Part of a small language model's weights.
Architecture: LayerNorm before each block, no biases in attention or MLP, tied embeddings.
MLP neurons of a small language model. Each row is named by its layer, matrix (up: input weights) and neuron, and shows model dimensions 32-287. Each number is 128 + 24 x the weight over its row's rms, rounded and kept within 0 to 255. Numbers have three digits each.
Before each neuron's rows, "fires in" lists the words (lower case) most often at its 100 highest values on Wikipedia text that the model never trained on.

fires in: "an"
L9.up282:150175146110161129171133116084067139126161141135086140149121155124140131153172152108144156151111103134138176123149113161117133126116097121135158137111114115097124127109137103133129141106144153148095121118098151121113114142115143091162131119128132125102164125139173164134100111114131159121137133112160115120110128098106107141143147115128157130123132108105136154098125093139114091142136130160136103129125106114127163108077132126074125128121113141116116154098120111096102141160129162118098163146110105137148157129130102157130071105116158119117131170115120159172114123125113162140128128122099139127174123134133099133127150109155137114155110136082107117144184102099106170144118188090108142140158116129108151149122087106114148092130136110130142124173146111109117099164149076

fires in: "in", "within", "around", "age"
L6.up1228:114164145158129128116165137145093134112146120105117121122084119104133144149125141125128146120129122145172140135125132162094071143172107125123147159132124101158114148131134131135091120113146101170085153131071145165117104122147137118123129156104095139136130127160137134134152159113109171108156125144139094128129114168108116170106162118169138094169155124152144161107133113093160122073134152135121159128111144109084135139147130177130136125150126137151170123133140157130128164118118109118125126092116159111119146139144148143129156121101092079164097169112137123146107116119142128099104142108147173152108099108120128108104108095169124135099092114187112149107120091091108124129137072153123160106106110144142136097112132140126116114129157162164151111084150072105134094128087147

fires in: "into", "drug", "ru", "bruce", "first"
L4.up1158:092119106154097083160158188111125132108164137123076110160090113118154148113147127153168128142141139155127149167118139063097128126135130145123169155095089124123123120109129121108097089142137107189109127118105170118101139136112137127160141102150144123139130133122142138102167079122163161137129166137117156111099136117092155202079155136145135127107115139115125108127170116150105142131167115161100127092078116132124102115135103108140156103116132129155180167102102107147142120110105110135131141143100147103104144111131115119110134102122132123069096169141141136162102132099151142146131098157114112098101152134114130071180137107195131108092112160128160099140125084109109171146108139125133148115098126075122159152138134152082146100137124126142143116132125143123155166105099111

fires in: "her", "his", "its", "their"
L7.up855:092134148091121111139118175139115092112161156126121112146089113111138119162149129141141147108120116118108121115169143198151147094106116112141134128155101112137135118096142126146101134122102134137143057158107164116171119109143126115138063091178139125120138107150114139111120122151148118140124114117171157114117136104130088060114102079130119122105118117133146149093155164126129124167084165138149106119163121148158152168112160075120144119104113086133077126096133161131109189156167092175121095168144091151122143113090156107134120106116122167115134117111116126151124167112103136135142172146145124125122145120199152146126158109107140197163135141092142129112093144135124148103106105160108126149128095091136138117108172107116119133122145096099140156088132126126172084116118161

fires in: "and", "who", "but", "however", "while", "later"
L4.up616:152139133141130150089158176113108182087127174116110123107106159108120175117140141154154121129161117122106168121124114130105146131145112125136089126151116112160113153111164117139121132107163158154105117131097183123123168096093107135138118122128131167124152141126145118139150123140089162153124118097110116066109131106148085099132125117175155092112136109125113149141134089135143097134122110127172139162135150114158120155113141129084153137118112111126162115117154091094126137113133070131137122133072153160136124115113113091123113146131114141117102148092136088125123175120135120139093154116110166151138135138176117146104139100120147130081125098128099129138147139169146103145122129117094146129155161087114128115084149101125130185111104116121130128090171097157141091110131113

fires in: "and"
L9.up777:144106170111146111121119132128129124135161066135128123126137075141139172138145114137127098174159171160133112171126121134102145193097122095104172142154126123146099120110128148120132126123173143130120108112111113144110132123114152116156100126098090141109122102126110104148137115136114130159130133132113122110082124140119133136127144111198124093101094162186132128117156118121137101131117152129103114128102139061138100130093116128113141154116096110138144127125132128156144140094129140172175122109095140147132116151086120112125102123121135139142148132080126098149124142123146159053132140136132145100127115176180130091123105156108146110113125116157150154150111125112122059151132120146128151128178137132166162139163146117114200097124109125164135119141127160146101202133133110

fires in: "of", "in", "among", "jiang"
L6.up499:122100103157114121134167168171105086123132127126137130121155154170096104156149176154125162091118142112161151103142132117120092137136128144124115103166125119122165138111167123154080129126121108140056129117118142133124123172128106122157132109166099089126127122128115146148127089130155134137148131132120140129110148123107116179177145183113100109111134123100139114134108143160133100136115124083160149206164117115096134154124109135140141090110142137148155110119121131129123169135113147091124125118127131120146131116080105109149134147123132108112144127127101085150068139127126131139114200176153127085134132145125144162129108134141117117107092110153108124181115121112134156114129109124111118145124200138119126101181151107147124105167146123113139125159119171097138072089142108

fires in: "father", "american", "own", "language", "who"
L4.up621:138104109127139124110128161117083144077163118122137142133131147138135118131144125188084136080145108153112116130106152083112112129122171129103133131153097150113132089142116133126158102128167121158130158115098102108095104132109150120163110136136144128154141127147148139125120077110137105164163156118145145170145121147144113189182148128128089147077118079123122155159113151154151105143127070121139164092125120133108134137104136114113116156118091092107125137081127098147140113153164131057140133088100155091137127129162128167163133150160093108100137166107096105135141069126178139150162123114155122145098100147113139111126138155161157130115123153129117155149124142123124113118103116127136100122145168154119126104153125104127137153137119124153115136172136169115122123076157087

fires in: "has", "had", "itself", "have"
L6.up763:135130154070112193104111135096069098114072154137132156094126118121129126156174130154132130083133129148124148136130141087130148117091115121130155145125162132121155127179150147094114143109132162118162100125105157130130158126147140122142121083084143114112159129085185108153149115156116123168146108142164103096153154141140142119129144174128135120129101158099162143144167111156088143142118081139146154118099149150112098099143100138101131083117115073130146169107129146144135111116075131108135102150161139121144129115150121145065141098086182112094146147135138097135163151129125132155147091135171125135142133128157103090128117161133105094155105170122128132127156128159157140154126130115143174154087133138154085152110130133087154111094143122099116128106153110156108124130131145

fires in: "of", "consists"
L6.up1099:126125130136160118129115183129141111142096123113097119114130067137135170131128142168151113096091107091107144170110140126146138105091128143135134110171111125109132123113119133123136140107170132112114102086136155163138109170108093113155108100126149164113150181144175142148117070114121157137109098123121135139147138112131123128148164110115150140212131109100122136112120131162101116124121106146151084082152142130090113135120148124123130090100100134157184146111125103162121124119140114090141123132111158122162179139141096140114099143123076103096187161139079155149085138120118136128080137189163125072100089111134129132149149143119120140129088143101103111169137144159120131111107127118129127149177171139111132140124147080121114129121100112140120103142150126157137125097166164

fires in: "career", "baseball", "training", "olympic", "olympics", "them"
L4.up269:092128133124118105121124150122111155131105122119155188146106087139141123174151074157126130114153118113151167153124102116175131137133099150138093137097115098104105123167102097136108131135126158134220143119099103143123139106179138113118123135137151140130121127108074113119120119152166127118177159115132180108082130130098150112145146208129080173117122139165120138143112110155124107116112154120170118097138111145121191064174153151122145141110147110113116125107163094130116150099159122112103138106108108147111106100095117104117135119131108148112174134104141114146139092119129118129118166099166139107137170107119127102126168100159113191117129141102134147159163151114110096123149118126099109133092151117114153143194119122095118135118128129145101109101095150134124107144128117

fires in: "was", "of", "by", "coach", "is", "head"
L6.up36:168160090166094125122150103146131134124139147145157132083092131130122124160160130148141157099094125143172121124121140123106049089106135096138169127146127175102166098149114142088139117120123180140127117126113125157058105185167134151126127144144123175106145140156097148140150086132161125147119118141113142111116134134121098146162165125144133115124095088117121149108092149143111094095130122108130100142154162158092142138109136147097125111117071126133147078154140098125128115148094079111131152131138128142139128159134102122103103121116089082147150139126136133124135141138113128145106170174143152106100155105149132104144178121165148137126084106122133123163106131157154149121132132148090114097113161145080175136190109109128117156150172113107115116145145134123110116103144104

fires in: "of", "most"
L6.up516:100151154119112151132085125116123133174143151132137117126159123139138166138093137090122130137162168101136101103090138160172189123111127142121110129106127116116077132115142114128103152085096112139161123146096118161155103170173192148168142097120129101112141148144139122147175130129123142120168106129143132131101116141152112108114131082132166131106105149127187121110109099110097157161145151103149109121073099115136119157125102076104106141112129077128110132147094095147117127120138121150147160110125158133118147149151125147173141101091136126115147132132135118209109128124169174098093131105094148127115122129155143129144093098109121139146111141136093138148149096154107109102116121120143139174125125103143104127147130109141120136061144160087118120109163111113129088104100131

fires in: "more", "under", "to"
L6.up907:115117164116132143143143200123103163102128132158154099135123173108133143129074124080170149099092171117155178133099119124110163121143150089123118139125140155127169121131099156135151095119146119127137080150133137170124156113074137144124177142122122093101162102126177113159145119111153133132134107130161116121130099129113116139146159145150150084116120090112104113097107165137104166142125086119144178158141121142143086180128122139120113127078148129123138161131093137151169122146093115124164153125137162086125142112134179112173090121158119137115138119176105120146092147128168153130119104184152133091124115124123136119167117145126153126150102152145103108141087140154107085155144120160130136144084132102165121101142144148156146155140117111074101124161105153096145102140118104

fires in: "career", "century", "black", "netherlands", "season", "girlfriend"
L4.up578:173123121109132119094172130128111153139107111131145106116150112132108159142137106139125171164169144099119089089117130132176132145093165131101098122151104147129112118159176160087146146143133165136155126120144126146130117144088137107144143114122152108149155088127161110136134070135146120114128096113151104158124110144060126110122129117083119172130109126131105161079088092146123089122152140149155175102088110163119140088073129167104150096102142099142123147112146129145143123135103152144127143148120098101123134123137125127127135133130127141114174134121138133150145119140151117157172117110138135128204110118101088121122136093163130160130192134129128132151120127143095075108145130121114120136118151157109131126167116091161105164121112158153130065136085192127109098152122088

fires in: "the", "their"
L7.up1238:142179106101147082095106121190105120144145141183127111129089112108137129117101156137097118147094134173142145122134122154113154100103110118134117174138139137135133133150145130164167105103120127127115086142121154126156127117178144153148064141149123176135105153139124103096124148108148102136153150090102145104100116069162093149115133120169131143109130099127151159109116140161158098140152120102107137140142127175148128186090179072138129100139073106135130089116119088122131144132126095150102107073101111144173160152108133128151138132084107142114146126103180116124139179113120133132105164151111149125139157143116182134101119121143144156115142117112105134143100106149160129130111119155122147128142108131140161136096137141118087147105136119075134134146107131151136117137160163

fires in: "an", "animator"
L8.up408:155113101074153138146137127067120111125134131144127094078112124090128139183095119089105154105113157173120108169121122116124115145104119129151098178107131090143132127121116111118156183115142140130097110123131126120113168142092145129191118134145081131143132142135161174136117088146144113116148138089093148129133101077141094132104119146133149154153132127164133113139102130133115096126126150152151109114132125115140152174084139114133110144150147135082091117105111141154138128093094112091111118155114133141146119098109074137178110130137118146112167133147179147187136090098136139134111124124155113092126157162141080187141143138133109125111099152094112126145100123183182137102151132129083108160136137097127120144120157112122163121085100106114133143153139109096136117133130093

fires in: "name", "average", "architecture", "award", "announced", "president"
L4.up785:096147104149092118107125137124145146077175137134109136136124133111117144138161130136140160111119139125125152050129154109114100137103091131152129136080101107170136122102109143111076148131125189107098135117124170124152190123083138114160092087170133141132153087118144103104152153134147138163189112130122136115099132124110129112179130145163174108151131155085153148114108136135114105143129115131119142094155115134131116098109111113112125127120128121143136124126117139144140109182110164152135137101151140122152120125164089106148121129097137176100099114098121086140164154123171150146144136128122104126111138114157109142178156102146091124088097111123113152132108114107126086171144121134117141129123109157182108129159142130139108143100128136154140092156105159124094152138110125

fires in: "of", "s"
L6.up252:146155112127099137100112109101118127098115112099139129094145152140125199128109158055123155143131154092135111095101156132148126138103116126109110126087104169122138106148154142098156138119154101131167118145117118129178093091142176122167100093129154163102172179141134135136155151134138114183181070095118171122108112114127124108141166147168134102124173156111120121108117125143139164107120114141134145138122132136096110108134133079133139093112145093133122167105170128103127113074123135137139115139122106144145141128133101162131139126114116114161112109152129136133134094123172117107125125131137148131115160137100142157125087118121089133121073098127087102133172154161105084148184124132130116118053141128114182139160136108135141120140118101105097137125107136126103110119129147

fires in: "born", "make", "made", "died", "age", "w"
L4.up1145:115122119118139130176090137141156060157109136118105115083114208144118094177121077113105106092113137136108151114123095180145115110110151148172136181111151143134113150115157139128152145094149155103163170150114121132144103166163069098094119085100160158131109094152182129128122142124108097106150102150148145134154145152126131125143149129118103151126081163108139137126138112130168135098138107113146136129153136125131102098149102150162128123128148155099155144122143091139160125177201150141089131152120135142137127123123098121147097126141130167133082128122127115160118178123090134119106138146152123139105149110120142129166154159130125160105097085103106164159141160172129080102169120105111144116085157124124137112110129132127143146158094120060103118139169128141124143129102151

fires in: "also", "and", "has", "had", "he", "she"
L8.up557:180120126123110129152148109092100126114112148118103139116107114157148135147147155136117109150125146133121132135116115157138131155107146139127159112125097149147128144126105127097103086108135174110121116123115128116126127133143117093159062129139123151121141128115129147133146104119084194126073099104144152123120119092137157103153112133164143129152144149128105129155126151130165179094076121126157157116149157118126133128132141133067152128113081136158110093129106157134098139153083127102170142101122130115180139163157147151089078133120173151129124156102145118119098130155146118167107119108129177167159150130169145140115141168124128130149112136102108114133167153129153122125144126129124126086148158084098132135144127128084151149119179112115142157126126162155132084178105113

fires in: "the", "which", "its"
L4.up379:144142157097155098127093146075124137118093162128145120107116111117143131136150118112127111128117136122102117087137112126058182125128140136171139119097092142149139131129129111151143096113136112115130151131111162179196142134174118143116102109190053124111140122153155155150155148129104126180117105138124149120109170107134066089147139120121173102115145117114172146089178135095146141162173104122156134129158148089137116156114185062100135132129153084123115143114107149123135128149116100134155125118133118153151126070112115096106112116110121173127123095099141127156110128123108126131103135114136176149130143130103149105141097108071147143149137097140106155150147116110135138095130119152121146139080157136154158122124132154152163125082118140121174131133136139135140112103134145

fires in: "of", "early", "to"
L8.up9:123154099128067134099101181112115117104155106144107095162087130162133094156146117157127115113130135130128131167132166137136172167130126104116113144190095128135126141119118134118108120113122145133137120142104197129129128154132118125078080141111089096137130141088124122121120101133128155125136133087133104126076183130153116100118131109111158097088117134122108125113131109157081185121160125135126119157114149112081126121142112098160070128131123134147156091120130101152174182131147107106150135132144124111134104115152160142098138111086117156102106125112124109137103144145131158152103131125136132104181118145127127154161123124124137152169099124132121150110107117161136128156117132155123130128141150165090141127188179131134103141122113169111157105140100150137134097160150148

fires in: "career", "son", "century", "preceded", "composition"
L4.up963:183121133117108150083143042101122157171063128131160139115153128148112108152171172132117105127143145175114110154128143122115129129134162128131132142099139138083151152114112152119135150164140134137153106146138079116119160133164132134116107115071150143110143143141165161128101081125162123148135143110126139140171114097076151123133147140150079178109134130147126108135121100088167127130162152125132131147152120107124130121120133104094121149104135101098132153147120129114138110110158151127142137134178094142137085170111142116155138130136129129150100058187175109105128120142134127154123156152113159165163147137105151159119120091154118147106141136121113146151088117155120117130137137117130115140113133107121129118060132098119087166127114125075094133107095146147127132121115123

fires in: "of", "west", "boston", "east", "sierra"
L6.up1111:106122141136107160096129120140174140041149110137095080093140119133117141113082131144157111103076194124131097132149109134070119140161116103118103146187133143080155148101162145125120174165140079125156145148095092122111132152115127107156131089148098077141157120121132155134112149119101154141119101116140138122128094175092137090107182131146145080145109151100150144121110139108107126153147122132099139129129119137114141085143146123104116130095124155164104166130127117158156112111122105159147151132129158122137101119140132166127125119157105129100141125135141146153087148106176106095117141141111142123092134166144111128112134152152111099132102124160108151158096145089117149122131113155084113152126112158118109136149116110098139110125119121136140100131173143134143119131108106

fires in: "of"
L6.up389:154122072117121144100117100141112161104099106131136103097145130137162112137169125136155159130111146114132119204115121121110144124162138122134130126111079131142154117123131154140104095140144122158109139159097140142128101157108108143146135149121095076108146122108141127155132114112107125106197117081145163133096105123140136112102087180176159115081071082118108103099128132153129105124141117103141177112110122120100144162131138121102106095114154132150148148116146133146174144115129096152113118163140123124102115169147152138129134144140115125142101141146150109110109112125115127080139175129119136132165098136115118118134129135098141198143072103078135129129138067150137076127170129164118139134127137092145139122148152134139163117068118168102103123165105197117173105135128136

fires in: "from", "third", "middle", "required", "under"
L7.up16:135126133138119147119123111138157155113133136117117111130110127110122156109146158138160113137127125138111154121133136154102145144128130147122141147106086125132077118133102145115157134134148083138104094154110135136115135156170099156123123112137139108133141105140166128128124094116127132138139136070175145084083145130105113126105144148139154126109110142117092105155120170131130124136091128092182136143121132110130117142089139119098116160119153100140094135158104152106089134101180120185088153138076162119102129104121097150139123143156117140130155174153150116161077150144126106141127176158118127111164114114106160141124122150097141151117107110093098095145151150086123148099132118136094178178076149086151133090138158123099148151132153130092126116129121150129157114112105117

fires in: "and", "or", "of", "do", "thus"
L9.up1034:175121132120127129081145174039124125118109141113078094125126133118139164112148116121173101143129086140118140141104101113097132150114103123124171111130111144133115144108097157128107130098147147144107109123126177129152188136064137180098088157133117158101141118117176114144148132123142134103147169097143131131099180153139063113096146152128148113104138145095159167127133170130165126129120128099178090109112119145107128134124108129113138140149127121129155165117141052119114122107139095108130141149100121142156154155139106123126139136137137094088085112114148115159134168136137151135145153147111156106119116112146128108162092121144160140153069136103067102155146127123101139134113120150109129122110221098148125139113145121117166128106158150097129128132107181123135111120124138

fires in: "december", "august", "january", "april", "september", "june"
L8.up734:130112131143145120126125135167120167078186163154124096127090118109090110162153134148080155177140137159111114129127145131140151110123179113105114127098118121151093120117160133116148143063166131129176078107160149153127136104122133110133120128166108098104132164126129144117141120161087104128163117152125183120145132090152127111108130089116144103128081171156140165146159109156099136097133109159114133148129140127128155153121092139132159096144143122131173153075121139096146134145139150126137081141151119136100115117119073114096124106115120129111105115147100110143118184131132134119135128128139160130101138116094159128147131156175154134103120152137107143119164168113098092117175132133132127138087115093114107184142110128123129123152145140077165128113135146124140135123095103

fires in: "an", "anthony", "anne", "another"
L9.up850:105148135072081161125151152134101112122178080138102133118126163121140151162104136111130087113131135168148165128142139153161149154135116099116122155107112159102134080152161157136135104122127147104129136145096159123084112152123146111142153142145118126095101077136115154124106144099164116075174188138156154131092150126104126122143123143105149158092087114126149145164103161157130132083157166118084105068150118105070144111125136107145120102138147146153126143143117124132107137096087097118129164141126132153089117141156097130130118084085131110104129112149130144096111138096104166134114116140109135119132127106149129136106133076148103135136114092112121138131137127155139136139197130137103152104137141121125153122126100105144104206136119103128140180143091104126118142201174093

fires in: "w", "their", "railroad", "rail", "miller", "railway"
L4.up1120:160127150144156142163090122144126136124124092139104131146137150155134138175110112096120117083082127142134053114169127182120084123116113118116123148153098136156095144137131177125104155086161187151141146118124124127159137174090114097154105113146085140120120068109148169127150119159133142118132082105131130158154156111111146154123152111113129081133112118118118130137151118182144124107113123099160090103115141107135120122123096152091151151131118161074107108128122086136157112134119127103106127143134173122121127174155103147184164119105125154181087107155106102144096151147129097145149122097102147135147138142138140123105161153114098147090138100126125134147113147109153129135140111119149134144118101131094090120141081128163124141137106153092104154133145170106165112134159097

fires in: "their", "born", "southern", "chief", "languages", "sports"
L4.up929:133125129184138133069070098126127100127147125141130121109098147137145136149135126139141142124125123158085076116121144131133153119125104128098108131134118124162089109140089152146135111111131149115152152096125134181131154132144121136143080140141124124116132107132127157132143094164126145140103143121110138173099100093111157152159143127128119123120135100122101126138163128184118143126155154129125090101070156119111121162104145059086132161117151128192141067136155113113155147147132115101148147117107152138098118127149167114122131146129156110110128105136097142114110143138119088169148110144144142080129169106133110091162176150119147116129103196127141111129125154099121152125078111120091142155142112092105122124088134099131107128157152109138144137083097142133184119130131123

fires in: "an", "animation"
L8.up191:124154105104118169142130129151118121150142106169095114111142112133176135137146137147160136142069134150144102110118126184111138105092129110101166148093103107141132115139102118129122134114105131129175120109122086105115110112142125168177115131136144179104150137155154133144117128111136090136094140138124118171079170096142082105130137157100123168169108130080132106114102081108129101127127175095100123168195197071136159147122134086115162076136110101145123122137137109145105093080148115116114149148126098136116108144074105151163114117143129096136114140116146132179138128133138119133153137138116119172113122145197118144142116137159137123157106147110162142155106110111129125145141114134129135166135177126081141126096162102161116105101123094109095128132101113157118110154130122

fires in: "it", "he", "used"
L4.up220:159158116114150116164144093109152137103111108134142152104153079103162118157119124098166080131151142135105151109137146112138108113165102133118131174130114157123128133116150141127130112116133078177115120108119172117142110159097116154158133117116131153096105146134140142115150149125128123142128147108126121123087160128151128172137107085152135103133180132106146083119111114138131155127143121149129104182101130170142085133114082091171145114150098165131149132148170115160125144096177107118148143104126088147157108049115117117100134123089121155134098124160182156134155137132160170142150170113138130172105112113112106107076149057113141116109098102135124099129137077119091137108104120111152113125115113071192126159089122123111106103129148130134142163110125132126152092114117148

fires in: "to", "on", "tower", "after"
L9.up700:150102071090105108119176131155098119109138133149109136093107113149121150108154138089133133099075145116152085123110136182135144135135122140124105163125110148157130123121136083098098118148174158128104110122119148161146155137150136112141147109139124126127158123170141137141126106096097127143161120147147167154087105112113129117109136102154159128125129166150149162155077085165147137106113129089118133092079140112085166147126100148104144088109145113145083102123137157152134113175078135129160138161113143149157122125143165138175160112163117075120111143160120125084106135148091141121140092119199113148100067137124141151104173134115136133132081130114115109111138171150126100139129097111094144120148145126137143094163131110100141156107115144154142144161129124130103091130118131

fires in: "number", "century", "animator", "as", "bellator", "life"
L4.up460:137130106134110146108107142094120147131090066123138149109141136142149164130157120129130120147173127130158082104141125133148089128131124112105117141105133143111150125129101157100192133099194131084119102120093110131127136138105141104126149085138144099160133138135127121118120116157151142102112138149105095171108142156104132120180125085148127125109123095118145065103087128102142148091172101086148156131088135150125130135097088179130138130124162099150180156133101141146135083113116134153116158150109117129137116134087129101145114117156117130200077099160165112142131128141161116120147139118170168091108165135098110115099153094122108122071145137119127171171081104124085144100143121157130107123088117100180111131120139096153140137114113164126126087159161104151128143126169105

fires in: "this", "it", "however", "the", "there"
L7.up512:134150151092155153118142154147117130132130109118104113120117156096080138125190181147140095108088115115151151139092174157148172132108112147126108166101141185104144110101150121148127134075118138146135082136094211135120092120158116139131118119139156151107128155152159150140129126139069106112158110129081093091140128127133082138118088141154161091153130122090116156130114096103153158103101139091159118145137115116141117114103161115140182147125130128202107124129122074141103152094131141152127142112120150170119136084114158122096113130100112155123144130128149093147113149128124153124119142125134121114147110113140125173161164090116112152112125164108093118160122179153115112085124121159140137131111159127116135153094114152094156130127147099091168166113138101147133110101115156

fires in: "president", "award", "records", "collaboration", "director", "after"
L4.up2:126152100133121125113113126086098132106123160131111112120102157160118141135158153163166122103147114160126155102127118132135141103132112157114121136152158129184137141112131117146101136143097130136111108146109106135139133120095119129146117087159129133121108108137087093102144114120109112113147169108102144121126119111120153141169177158139170126147116141148122153133105108137140144144111107101145151151169098122138132174157167109103177151109125091076074160094103108134105151082130092112133129160125139138155158114117131141074131121145123137090122105128137142173132106102191168112088153119140160116123128099137141130121151124165141137123105125084129183134099148123113120084166104138166080157154148111154134136136127142130122154112176081129128100142054133111110070132130104

fires in: "to", "of"
L6.up534:097136110132094140128162129128126115119145136093136093139088106147162191189116142152125127143136141103135110115115165174098131103098136137100133130155137140129111098144147142132128160091161138135129117117083157112151138119104141146165156126153133162115122129138106110137129144145156156134149092087152157092108111101135119130123130107144171090144101139141080120096113096161117140108171073136164100104087125160099164107123089143136125126112114097132145109109129139164185181089075119074148137100133158090182132190187094128132134147109121141141105118125149104174143118130139170088143131105163108172112127135146128107123137130134121147111137129137104129152170134138117096130140102140116120132110150096162148140109190122123113107145102106122166119150148102129138076147158169

fires in: "one", "elfsborg"
L4.up1268:069139129112110150195094097143147096124172146115128091144115146145127114173150138088109115084089112130127118111134119126141145121153094111119108125120141110159148109108101102129101095152093113103130117127126168138143103117156132121137119127124056120137134136150105102135119157123121112112175087167108187105123148155123125111129120119161165121173157113138164078116126147118130147139095150101155117138138127139156176171176117138103126164119129181147095114137137125141108141118108095139083154122087144123106163148141133097132150136129156128180116149170115113139122115153111139110100123121081130100092148121139162112082133113099156139100138152122123127120158136087088132167109107179112132129137147108176103116112154136120160136105108089109103139103118125132148147114128123

fires in: "was", "were"
L8.up668:165125133123090142130110118140129162143141105121106119110127127096135153111117149189123145142148111136183128166128141111105117112153094140126143084104117109118102101110157156133094149091135146145105075128104127146128114166163107146139128121174089141125133139152131160135120133122145158100113126107075144119096130139081128145169088141152122140131138120140074159136078123124151100103099113121139096162133130146164105179095104119095116137114122132166092146146104142121129129122097126138118129082122140091155149095140158120109106095132180124122155105072142140122118156142135113136142113146186144117106176083113137123132143133120150163105099086080126116169139124139147122093143145127110106121129149118176104142136137131116130142110146080155105129108127126122144088215119128

fires in: "led", "up", "north", "finished", "mi", "south"
L4.up861:129140117092153123114138112094112080168105131105107130098140099192141119133107104130093126160155129095094137147167116093153145080126114113126105155136103123142134137122065149144086104103092130156132147121128128135188134107083132159150130162133124134130146156113091108140124117142131140099127089126130099096140141108156095151129129169160156144158115113132094112141111101139103125120112153148137117110160115143132107131099156118140107090124135131140165117120135186129107129100148082130102124154127103110112139111090163164119131162106131177131128171115155154131125124123096146115182101086145115132143138131093123111153153115073132133155146133120159142129131143153149154136141118129098142107155120160133163135132097135144137121139112108075118169106148136102139135108120109

fires in: "as"
L9.up146:189136097143124115110147100121097126122122108152121144129120159126132136122113133112122132090107117105150118110128134166125123119151116170148131123137142137132133093113132124086105109124157138108127143112132115152110174163135144095164091099138113180134115118117162144146124110120137147116078108137083113172126122114110119152166099138180146071130141119134156143149117093101099205090110134126150077105139097121166102161141147125143135148104115125139136148121099147142143116123109116122066094149156178132171155156175102111110114093161151137147105127168116139147150154139130088173152115131154120105104094075144140144179164156143083153116158103102135097142112133158155075110105165148102103171112135104090108109123116125150142140144142137120124122117174105127114090159156138

fires in: "this", "these", "throughout", "composer", "turnout"
L4.up1248:155138086082129086107111137123166109094157092119120134101126148125101131105115158128149114089149133128089157106095149127132128108128107164134138122115124117139130103116160153133131155111143082154132119125104149105139124134158136142137132120124135135116147134094177137116152108119107123128163161115116157167177138143187103166148120155090143177125112120143142141102134142130121126160124129129139134141123125129109099117105122082158145103107127125130137092111118116114141132140121118096106139104122178091128199131155144222116103134128108134141163126119109093165176170150149145121139135107096146129140117103140148138140105090145121142110142122108082138160148157125116126075069126117126150116099100159162120129144125137121133146139120142113110162077129143098096113092070165

fires in: "to", "olympic", "athletic", "communications"
L7.up35:123085136118096133107117134100122119115170106153112135109085141133117136106139153124138130138120140140111155154155130111118167135078100116112105086143129121109099125140127139127147113113076131133160128135150135077115123087137159141140093146137155125129124178152146091114105133124132135195125137091175080099149135138085128142132138091125111127121180096131087110138122106103120149129133132154147116104098147092115111172112140163084107140092119143151104125131093129098134110131136125114153140176113143126127133146119125140103126111130116128121118147181173083129106193132137134156093114130186106134162197116111134140141109152147153154106133108139152116143181128157155090134110109166085104120118145120148177106107140116159107156105099119145153103105097171092128057122155144

fires in: "born", "act", "library"
L4.up721:124185136133102133086109134107120135135167096108112152128095163154139182153111117109099163119073126161128123150127139120164139129137099177074150156148143079141172137121146114109113153085110106141134123124112122117110114125143084178133128092115097098152134121150108129114162115118113102163154140160086145170148116103135104146151143180096145098179155111093128162107138125149096129153201131135145151124170107096140172129142134103117126112111188159164085143117166112163115147084142141146130161120091142134078141089101141173090129100149159136134138129145130127097110139103099135139100130151117151135128148124118127111174126155119117113124102172087119097132126127112117112122124090142115137125097145145104142121112124138138145165170185126111162078095107126121149097115132091

fires in: "of", "assistant"
L6.up476:118144108122082088146133129138129149159148115141100076120129126124123154157101136158114117156117132142157148120110130148109136111121130096107135182102106150112129130158146169131167112102138166175142160126099192160121146193126120132151091133130104139139153101142145148135130130127087141142141104117137128111062156115193084167174127144091141175141130128133126125105112125165157146110086156095117141120116119121137143157108101120143147143109109112193140109137109114136123153112141128129101118141105142113173157159173136136139140116148136167077119135130205134141096128121101137085155161139105128083123167107154134085152135102119123152126114156101117100154167126149126094152105117147098153134130137113134126100131183124106114130151109128155145107148068177159149133138136106